MLP neurons of a small language model. Each row is named by its layer, matrix (up: input weights) and neuron, and shows model dimensions 0-159. Each number is 500 + 50 x the weight over its row's rms, rounded and kept within 0 to 999. Numbers have three digits each.
A block is one neuron, or neurons of one layer that tend to fire together. Before each block is what it responds to, as a language model described it from the Wikipedia text at the highest values.

Closing parentheses and quotes
L7.up1589:489551517490529530478493573460513510495506433531589502520422511486573495568490454537470566461496569486420516566449535381553561534428462479522505492411558473502525481574517681572464428458484568484498568414397491503519490475517429488534477488496455425478504497486429490550499530475493539519531577505633422456470475455506486513427430474461503509470497471495447490500531454458533602469444492458538479505514526561587406434434430490479437514435466540393521577559439623495440599403453458

Phrase-closing brackets, post-"to" words
L5.up85:567521546551485450410445468437417552602449431494491536423582469547542453492510565444473501450425497467501501476445451468517541440530430528455472520517513453496500489527496490527487473397523521491583511523397403418513530529521493600538402440515455538416534482544495569490470534528482514496458597462482535497432530554492532559537453452477541495597501487508458461458468559488516628449567465512488581555541538454572548528479545487549525514449505388420508439469458586622498541530508484
L5.up130:534585417527508498546444503481463564525571490604472386509530460526553532388513451495533458509451529482438423392500553598486503508526488479480483472575512538359518508472423556581432455487482529437499490487382511553468509473565558485607503583453407563468515435441438462528538529524614443497484486476460496397542519473465529475514448485409492564574470411447441497566597502580456587471512408422539542428488442463473460395453509478477356534472498425486517551524502567585480523456488545
L5.up150:603513434560458438518487611513454558576504412556487522391468512521565536491477528483480485531492550447449480367559440464581538517606456494411582481484550524405531507558421544517541501402530498446511472522473447457519455475494540537550465425575449542501477469527494492435493580496532564519499550512540511468446554386529529478463356475524531478530504495474464508513466481532564562482381463541444447507418429523593410508467490514529367564538484489495537478607518436508572557535422456
L5.up166:621443427532530535501465507434540498531546497519502534498534419512580517543480584523576467425531523445485464470473511505516476617478540530455379479455539573455497436500474560529453456560460485434474579544546488458468386572528516612512521430531509479598393423534515481483468542502557519481468507533467591583499511463525490521548541542411515471546504495547512412506507532460476523502394411480495507472548466541511504512426528482519540503565588504494473461475564419563547492463547316
L5.up653:585492545546491502527518537511432454453560506524451499516479515553455402562515419557643517509477516460440463483503494441534605512445515485481521524527600525488489496446485483391454497462498467461448448637442369384463554571571430459484554494542586514466502514535566564474535505515459472497476530533578465431498539520614540420546456445436577498546492493631502490535453386498431553483435464475506516517576556488556446482478493512547526561524495506505484445490486520499464457380502519
L5.up754:480450470599463458372493529496474524535538496430523509421354504562558470521502451560475454510561678479398464604573401526550544494475487489557473547446508527499462520591505501520447502506531522490492465442551438456545542423449569492511556523454443515475539521522501491554468452527532523540457583464543475463484491490631479533487466497480358393491454521483518447464454433456536534493616491507464522488417415498507491500607501503525599527525534502524591447517423550447538418534492542
L5.up793:604525502623425529441517525501513466540540403525499520506530428494522497532505396498478512461519479444410487525446468525553635533424419491474446452441557538454422482575460583554461367506582438490468498471424411565545506524499502598462535483488470477445531467518531462464505563535541499523522573480414458534497564460580600621449491536462487482497500493546487456507505494545512614512564525401496485507555468470537375491406487445495463444410514507455538599594431545537541468487532438
L5.up856:497565461511554469580559539427483634466435437522521489432523609648587536514499449469491503499528548522551370488541533533491498514519487494444468479436555571510494467578511512559404518470475556446463579616458499599574597525570514509521527485504450508474508461552598390484465488507507482528433529493574430434436487529511514568501445482406568511494486542486498418560489502443496542488456499459500516548535512460476442478451484510450574511540518462535443490583480476483442470570399499
L5.up990:579509497554433526521403532484518446559545482512457550486487491502519506505488469518538352504538461510529420419524546484512449515508462621512518497479510599461499497466400493509518538499527603428400535535470410500454541578606532527456520533550503498503578551577516323487493520441540483517401525457564417512536434525542528428432391437453553492518454496543543453498543445441492549462551564509571474441523495428534515460383431494558586519443450460493476551522494479538460505516472516
L5.up1027:491525516476452494589560448557545581568515474517476442507433472479488508648517478580487454552512506536436501487508486537525531534559537505485534535458475413498477464512450504564564498504568422494557493457551494520496465459487515480502449485484415336561589580513469494555403451478544448537447503537503443473510508412633469424454507511573570437572562409526542535445477478471513482484434439513575486518567504456508457470516476479409438393399416440518583488525460428471565490522545539
L5.up1229:527433472435515515478553507495511519582534442619459528585458546486545553532525502505472490472463557488524535612563402463525475588485510533425536416589483462489492511467524493464515559519562477522390332520547513514461551528454485496579496432447423499548624523508614468581485570470452480507543525485468434450406570399480547559445499505552521575536545428517371504561490480452501476474546449549592588430580554526470465515513506510534535408465447478490467563537512548571531476504535567
L5.up1264:583388396488488435459614515485488539542570460498541622500529483519497495556478438494545623514445449540495446420473541559473471438456496490545526473486507504534514436638553472526388394514565491396578533534501533453527444563534491502414508523502490506541450511444514495438477536519489529496434497500462500531503555394528479464515507492533508546546471501517552424538513550527614527473438506563531598454481589487516402454418567452493480405475557488480485495427485503491502512493446397
L5.up1363:505484430529474549507496588444463558520468456431517490569572472428528546504492369524560476426557509514466461422526528435448486469533558543448486557396538525467592514555446538384532421556545512430408514580554361486480439500474538464549537528498487491467509459512513413481481501486390469510506511512565444479529533457495460489528398483471519518578489522543496498473511539498462555498491559591557559511583537562500454412417489519396427549448451596561509507512511480482475486504420464
L5.up1370:584472455584537538494498564523566544468579498536544508438559463518553634510517561484450483460497529496460544487529620469476496543520430489400473463401542506457495444528479640458488460468433479476469518421438432500483516482417436518427576406457488560565453537515435491514485542462472502499613547509469529425509474500519536559484598484424454505487464514503535504505469515470568487483459469513575462569498469525582453389502450528518471487576502447444407515417527427434466541545502488
L5.up1560:560468569515396434456401509478398546512542456435481475386434511498518551485482524509550478583510500480535520496531536499586587403513537586629473445480472329436466446439522439476533510435578446445508533487512507387453424469499516543483437576521586473472466458504497518526536497445460601460441590463532507556529454420432482458446548490464494446510548566524412542470439509489427543473499426393559485544432561536531590469536529466536531506569464523507496543476560519507534535544527513
L5.up1896:520578435579501466499510528445519493557508406493504405491602538471559519464483436409502523455491573503548448459478467425482614477483492506445393469458569529429432467462417592535487401562490564478547556499453497540440440499455454517575585453461402545503497520480467476557641584496451432479522526581460480510466462439512563511537512493480462544491544574515427482509519487487572524480464446500582495501472506535628470420393539520491473419537494390491510524444473525519442598421506471

Coordinating conjunction "and"
L5.up55:638449431551479548594500571479459501501499414455534468502422481466530501476559516567533430520491428483514476491455535482439465550545466473375541500488580436458553507528575540526457425524434556429405520501541495519496485518497487473464517494501612467400535521512582491562590452596471497500461554492418445490467590520512521461460464492472525586494511504553448452505460505435486518464446545511495509448517445501505504430534559484545536452539513490502459450556447653446599480502559507
L5.up58:451485530446544515451498493516412536454484450517491468385614574521422523482493472416477488554509454567458412445504503521497466454550527552459447525494498487509491538536472506543513515446427488431518474487425444460491526442491426487398594431539464482463560460465379473462530429494566429500490481524549546589446458529538555488525564449424480575521582505433389509527491456509414550489516507453492462517512582484521473493500513484482633551529507492554415535465534479496478499468576528
L5.up322:443431479497568465525499442502490476488516603474413416496567432448429497475549600607493530540487447519497529559598482484533490519527562487585575464597384482550484424530553402456448528533418461489491521573545608468573556550560519547459542484469605476473490543459516498485454531501523414500513499542533432512515558491478524424506575473487500547446542603608564480537463469409494460515388600512479479509494566480566473549471541459519555365500564464525528546525424419402493452511540441
L5.up418:514489507582492566510465545486413596422547528506533462485488476476476502562480466439485507548416496544441443566451445435447473541445495474418504477545557510488515427458511457590516493519498423491435538482392480466536479493560448555472561504443457545548465534415563515406566492529536469533493497420589558541455591549494541382472454464522535500559467496564468487484555519447511526479466452568458513507464493531480435561520528453485574424447515496462559546547462562462566488462646469
L5.up556:479468489518527536499454621469477495464450518445536456397580430517522483498520474501592530593549453482533494425500529546501539424546549510564484522536515391514416480454432420476498494498459519463578543472535530506556532508526486559399556498527534520454463512484522492503462441585477471524494394554506547445452527434470521502601486442504391449514545584484522508595382488499439512505432499488495417550360488460580524463509553556567557585478525489481615544461557471527431504521515556
L5.up562:464533544482590574542530392461503481546586459423513497514488549511483605500476453571558438517495428528466472575411479504534555541355533553520443510447477480430427542561472479490508484498539540440412488505436494497533539481496463570488656474449485538400525528496441376528517511542526546528524644455427427539423469470527499519478449445576412514528470546460457484390536493471647513508564481555566483473419483506476579488507574494573469469462511491480559528491429685541422471499460491
L5.up569:522471514485522580568477578424429544533510552456596463513538515537550555524488387562530476442531458518418591515460451581478495520433444559410500523595442485466473462579506548560419616457533515487534497452426493474511522468532457575514495421490444442399514612510577453524475496558488485519448580477455467511465576467467550559471484391452480462511541497420442503526556379476431512441487466498528486594593575429533488513533470412479507518454543442460577462593523553529490498497523582
L5.up1203:534525501503559550570448514479530478496541461466461620407431473496582488512511501550529490461509543518503546512405505504614586583538465496476483510516567508454484551544495495491411606521448564523497542517452426386397497529470547562548533565594556519495441521476502465439480496548555476511539487471493519426524534573495502577521493488427402548517517475537477513516490500469335519459517464665579501518528564553435501491433471574523707532567497478539399503509513490478511448477579520
L5.up1261:478614495504589459573435437484477451418463430439476470511528455377530586478502501470516421493435524500482459472478497506524605464495486525528527510513525479444493497481444456529488458583530567512557603484466549435468530549502548528512530627466568396504518573565544539505509464494528498579471440474542516523522500502633536528454515507486435463512591434509499474447536445498484543508567519594570401541562493604505519530527510587606515515456530438576504503536542512489533504472503490
L5.up1321:516472499515508477479518443497473560458633534589500469422497475470421523464513470509549427530505427364464494567512534519525480507542474560486531503555480511463526524539397496567529440481571488486483492463513499516411493498457366511482566537438584542462503536446447549482528479572420409475501498524462536498506477492465514542528485494609494487527606501467514532439445443418474477490569504512519525488548486534531506542528481558552552519531507459491509496496447442580526513538595554
L5.up1371:431469592672538519499521551512436593507442520556555499434400478596478436530457456465472447539483419440474612509459479498518546545409471433433475492367419556436500501549473521555564465596511502491544573441503584499511458489553504458521593526511521442507416475520559490451476487504552512503443530541471496491561497454490494500493571508499537505584474460483564466506470498407601473465462482484548513499426569489489469504471419493499491520533543496454440490542470492580552494496487498
L5.up1524:669409366523424533548436523456442446539520490527469459522440502388524426496508498487497454428510512501446462639482467467455522515494493573442598573523555547400463466483494531480520439485429563505449571499471444449514430492543486597547496561523514515509434434530398560426397497503461428486498442564521524587519554501503532509400526438471515517534568495561522487478439445463500481483450462482490444506486518478484470489441521551505528560536573423517430528433445451431365473498582555
L5.up1525:543514393478503595412415434525481534516569542533453506441477549549496476511518508523551565517542515508440468493498450502501497445560549514467517444490518545464513462523457445594475575470509587540534577447434470439593505405571415441477585492496581515497571582557478487493399540481496482499478566473504504471309525561455552498603493539487511574576495535498501508450504555470455621472487515522491445497551484451521418538462507523575529513525480517501541534585424483489467512496650495
L5.up1766:684532514606551553505446532539420504494615404520424543460441472430519508562491437489509482545452395534443481546403612538535608480571487545447522447437483491462519522467529465484530426516486535416547516536520412504484511480473443630500563518505581540520500543504504511449498461486532484481555408530426445457538475578427522572535546489487492580585573560544470492498575517494435498510544547652515521502555565543552473579500574515529497550497475469440424456424463460537494488467573495
L5.up1861:521553416503546498524481557479586402476522493451387551549484450473458530526525516472515528610497516424431487431557535468549580528484536438446493485501570484467528553547513548556525526493470543573481558458509522577492527519569490521388555485477540516427515575425476569425560526647565398515542438528433435486449537545493553507501508444443459451521454428533518505497474471561498397491552361666544453522572525508518437570460481516501557529437475477509478479503529553409513412452556592
L5.up1873:452415475561494486447491480457584444570489502608553530519556478538479572511509453535576460516485466478507489617461521529511520415475487479535527508560437536495417488459384549553564527557489515459466570583545545480433438563557503451490518519491510554574424492479382514480429499506608454460523453520447455491521524455570469531638465462458465517494479482547554464489441450475531555478456465598601449417493490591511455515463500545500360460520442579424554531523455458416418573423542449

Table cell separators
L5.up21:517566507557465408529600487467466509511489479422471416527430521420420515460464579551456466541560408438489516579502478380389513545517555509515469506472447570505455550558445449450454552591527584493505396476411479472483517464432437424518565433565551555467534446488476423581498611543426590491449565548538438502468528524591530477440472435564453443514458469501347534527523489498469491463436476590512520527586453524604512476566507561526523539444507605456463488533471447478456411470514510
L5.up22:535491475578441456508535497491450540494577530498435415505513553479435459568467330467477488576459455491462458528450515460512487484451546461392460494541510525527488536483504427529514472494555489515445458514463518486442528525565543398508543440502571518468503502397506509566438481463514516521425448509395477469416490504530495525537422494513619501571584508391506508525501531469569466488494372574486464606462544423509465521552509532512553498458526501465573489426523413482453496538508430
L5.up37:440498429538454557478488462446495489544557502509473527505596457526483497418520469536512535437510522453562525578555512492538455529439552491500544529546512506512470496592552535503497518499492466533517536426509548611518544512583434516401461508437479423520458438460379460513517478522395567527437477556428505542530486485581433439499502494480518445547542489498494494479453586481509389478580508611511404570553405550555443484498572488453517511494473568461553483516539464502569473483555396
L5.up105:542529536485513511549523509493428510581443544452504441468400599462438480519506522485515458480551509537520431471504496455451469474513497428487516524558512530477539546494540362424466469479436479510400491523488507451433483491552594350496487429460590480480406452445545501505525484544579446527495379403461547448485496500482570524506475461523528484546581548421548541498466512523468462497510443551450501569494605562579517476495526563483472582558548506561470411495594465382500544564509446
L5.up170:540589459431486510544441558466525383466649547467495526450568481479492539399496510506481565433463565397493451450531555471477377429485491467554482508515525636548409537476458558472507534423490501562533529565472506524535542480597512501469529466586463505418472472421515518447505494505581483552492509473480512479475483533428574520498454410531424533478526569492513576529535527518578482503518482563497493506523538476581465444460473499509492440504474542487474530513536491433407540406476446
L5.up237:495485472563553433498502460497360510560394510511456450506484496509562385560504575530479512534422491514459558456489521492468501478471523575518408433530451474528496537447492487405448579508443575482550500483516570602527590547548481495492508506511451526465526521487491443484332521500453513508468451574476454493540472480426546504463465439501472525514498506487416560409580583516487476488495548651550505581573529420531582563487533532461537600471486434464521474524437482492604504503443592
L5.up368:444505506420463461468531535465459557461515528523326476529558593481497457456512407525542546571458498548471400517494510456513447451457507543507463518500552605586494490473498480518488535419491477532517465546498518496469531509528586458433606460543494476501501544391530522458513465449477436430482413433421508540509497455548517460484478494522430532528557529429464450492479559511497475461519489613475414423507537615543493423459492551521471430561460460481504437431515440457449438485552465
L5.up370:524515586648383410582474576436415523500488517565467505488412492513589525447496489521598505418518471494380380490500538375462527441497526470431489523448521577461510469585484667527494390423535537472550530471365506501516538515516448504523519480508485469503497509464470437533573513549422450520407508530575475539493442413475546511479515433499472493528574527401377593488492560518511548510480568504586480467553528430569477427383501501470500475514523459531419470502425528499564437488499534
L5.up423:525537485551472486497522465490464545514416562485466434489604506408503518533486496544429547516454504387527486518538419422555548421470582568428475461542379533562491514502519469477525499542501518510454492451412505517472592481524481509509464391406525500515529452391497474506445600505519477491393560473455429413542500518523464480537463500502495495527455438508474567550545563562565525493515474571500452618509585464482472558496598481523555452519463478523482497462526430474476445510549468
L5.up456:556546598543488552499516562497513476572475479577486535508517455577523438631542594551527503489487570471510468482464459397491546502510560482437558463541506568486392461590510561473575572513542518432476466541412530509492572495523523534539591536581591585510497411507481541506494563608478470498483491485490541490503512487375493502572459404387479508517448515551536464486450536432461494532522511550477528454560512482473471551398594438395534475443571422444492435579509543440413429549530567
L5.up531:517520513549563435527517513456494532584415462514626451500512477427414520518511537448538545457503519508443527510513509461411476598447584555487471412504560458470426526602403515474471450544518452411583466370471612493479518446554435385517528481484556433485492460450472470466475471470452513598496557544524394427500520397499518431480622555556508524570547522489541521492484610411452495538542458560435458554631474513449501386414532556505464511472478424498592485470453524518526568449429483
L5.up564:557426405484564532499539584481540497567422404541629452568512458493491461542526491470525593590607521473583502474570534506590566455440541563588486443497474468593480501514433499522530452506492503489582477435581469595488559458507462484495473464410501564478608464451563388485451596507400504527457517530475480515558484478463422439479485533533456496479559556533544495500456453433505524496503561592422467497525614456538390452384566465488517521365492485453469498511483518479479540570459461
L5.up844:582552538427450535524448514474572530553440506520515479508592493433529439404504478580555524456499465484439485403450568445506527475455513467496478470513560574461438576473499569431596492483469476515535547467507553659505593490420469533499536456461418573500555527487525426461435497494484483552394499543467498510572566510471541420516559481513483530487542467574423464534485429463499589535435553584462559503478515506553383484441591442481480446494571450412499449465435455488538500520446468
L5.up998:398393464508424451464540423402445507563489448503489393538503522549456411449511428484445467579485487511508357520501446574498510482502560516545521465516568571569473531500518479542458464428440526556524509473494537507455555433486528529405525455506558542475587488460495491507484449457492527461494490432513386532482478546624423450564480505499476493492493536416513565460534499530546582485537462556420407449496465472460514500607600574450473483523500548486528362503477503421485448442638466
L5.up1469:429590521379526526513547377496443493440423494411510451453516569505508533453437555511450453483519439468544467545624495592506390367469502442599544562494550518562537606473529497456473415528536493512485525473444603482369514470479557550462508491435493500556406473380532497539477473508501511544412512467531488544529559521466490478517563455558492490515579454519508447445570498497594515502551471432550477419506467518462580544534491481499516435433483538511506539397477451513467469475484471
L5.up1807:491470556491504433473478463544398497566497520477521455571549491457458492581522541526534496481401496565464491521498466466532449516474515556550586456503455492517524521513527477342464514590524426478454503371465509553515592504519383473427577470540480419432538502456600555425497506554450480502419534535455396508404605452413574539470483527424540538457529494571404493529457584502506510499541556555431480499534537605532447463477547499458542461405480613455509546523527552507431459505392388

Table cell separators after numbers
L4.up282:465487458466464463487527517454444555473352496520477451538551467437504536489512502545490478500506535449532498499556435415422455495458585498417425528517481489500502392514571499513433519546473466524450496525565551534499528596470451505413509490487427445421501451460479486482491564602389508505458471488479421492562593450582481476521478490488570598500512517446469525514466598481507416460541522559583483583620441419510519517449485536438514538500570440480484475531598461475592437471506555
L4.up615:481515470412554450521475433500438471586428532546529512499535460409434532464505527551506410474494595539603507540549491462491471474502580467565483478548457390543537557552452531619420492538410564536516528507469486527470532523482441500459466410537438402521397480553402510521500523592384495517546520529451482488458520482522471547508460438422464443469519511466452500488490501402492540487496531591508461540586501528557509503521507547502516666489548434468449490490510479566501413503483487
L4.up640:450453573456447508481447539467553495490518538516462526486453486497381523470548465495566499461473639375467471516484456438474515434423583498483470470559510526558524450502489515555475474452453467436487509470524487538447484526511555566540448506512481581476402460457528493489496557468445516530488528508452471465418596501404522428515487471558446445517444469505481465515420577504479571472520544535581422549443505482537414429374661475514602473525468458477525532436498519473589510510563413
L4.up1687:536417513497523481504463528434521428445395484561494489532569479459495466480517517516505588465427477531503489509551417505497533472449582499454470492564502419539485532438412482539482511537520554479550456484446565579454586507502433517512460462469436488488501478403395517499435490448449503542578509497480475473512563491567381458571490472445594590555456473494554450490433541523470414499519530661582465518541474574521532546516576501475517478411428441494477551524518460443540503482552480

Table row-end pipe
L7.up1304:643447490517540498554587545445383526476560457515463450519489533396416523537500446513500535433505584472446463504446530450514590442501547510424479518603474537440598525478511478484574459542492431492405426486428489448493490440542511510541557443444544540407529514477524505479518488489513487504430468535455431447486455455481550456535487398551453481469541483470536505518498541517489525473542496587476471530456509486498387463587616577490566504539494501500495572382510471410572493577532481

Coordinating conjunction joins
L4.up863:443403491473450561591595540450495506505465469442529498498590514461450479461493604506569419519482500510519517406512467532421568395474488526493477428556523477499504543413446391510396481486425493485497574488403528589464546524474459535415586488472539597481512491532490468455521454476579468480563523505562508511431471526412621494495490379494457501431504451498471562492499482533459575481473518521533528391447530483535425495555512527551657579483527459544516547513512512482541545391556482
L4.up1212:503489477527529444501448429479530554518450520491490448529524487489552477519524512542462488494505372553484407542432501402420565534588499549414504428518491507489511528490454532548514430572451508492392452477406414458482508467493434578520496492474483548516583584477497495465454472477470434515541481526432362504476430448532557573505508494465459615487436454489422466561488503545507484467446561459513569516527534537604501496448502412520426420552478391467517466423471461554441495561446548
L4.up1567:423531528509562489490516498500500490536472457481487490537596526423518536554517465496487471511490410537505422515443448495496624488477498496425492486593489490468545478548401479482481580560406495478538500481448503388464489504453405426476541447510535515434519501545520502528482431587514391475515508431511547476460488443455523591526576550431452474505453497543442488524526429500498459443461451454575568432509512518503529529519517428493518468590509460494547470509506531587465475455579583
L4.up1796:507492482639588514569562532452430433479485502535424437443451508469482568531497529566431456422489432416558481565422451471464514554500492478396461494543464433464476531520441489541471496619508417458463585377442516467433550470484337501471504436467531474491546537544529414466428479516454534502508470614492497584405571399578517500483492455487559407556587508505538518533460524462570473480559495608561463533569436571597513423481469443451488392512467536502506500462615512477476518569484479

Closing parenthesis after glosses
L4.up692:558550461530479562492510499438488526468426502449538496512565469467539512480525472480505483532499438480527460508523534499526569498512433482537541487468486482525451491472587538379488450518557568350478507496445481464564406540461569539445526419560479478503480528516543485506445477437488534510520512472553439534464487381483524546464442481529508599559585631477520432413495533516683516462479523513557503492611556622415496454427469494522379446451517477452487459581564521544468510486411520
L4.up930:525502466435500519455481532496510579554453429439430437489565448419545506374495460485457591419524472479532419486543585545563434467484509474586468502433500521457510505502521402498451494503415590442474529560518600386540471623492545489531493529456445552494595528536587554544362554480461415494527530507543465446528504526419584480569477508495418525549518523570534474526529441471411513441419478519501521529575545469448542507500534514497498511501501433483491496541599429474555508456670486
L4.up1388:491591599631504570501527506469502510403460541501542556446521472466459560570483465502541459571482493532476465488516418487591561469425481478572493524492584500535506537528478485416507607545499555467474491471457497393546437548511570593527444468567485478457413520569454495578533444472458460531547525414609545548529519502622460514529487453423453451519463482485413449494443447422678492456405542472536582540505467540467550521507452478514453517475511440462469485519498542625475562556560505
L4.up1733:521488407422616500459553513407373585446485537492512500523522486482449555543479532517473488558479497501492441566494535506508457503446482518530519540431479501495484517519642442449453451434495520433389545452468549405516573510542572478468498506497493475495534557513603549498479486519580453555534514491489424494417468377593506481446519410443492614550578521527553434478490418534547451503421542464552510494541441663502571427470502507469483415476552473529491417638550468449424508557394503

Clause-linking "and"
L7.up623:479532526470551462526465435498537514433630533450538442490544492539487622468544477445394380398584454432488495581462571578494500445489523524418568491549601437485516514604335524566485530629396546493397518502403502433521391547460433449492518484501560524435524510507470528543484496445487558489513518551527506504517485502476571633507456505447525409478541468540463506455437418466467555487485481466577476485572525543567553469518562509549523462458510501505462450464534572512457518472507502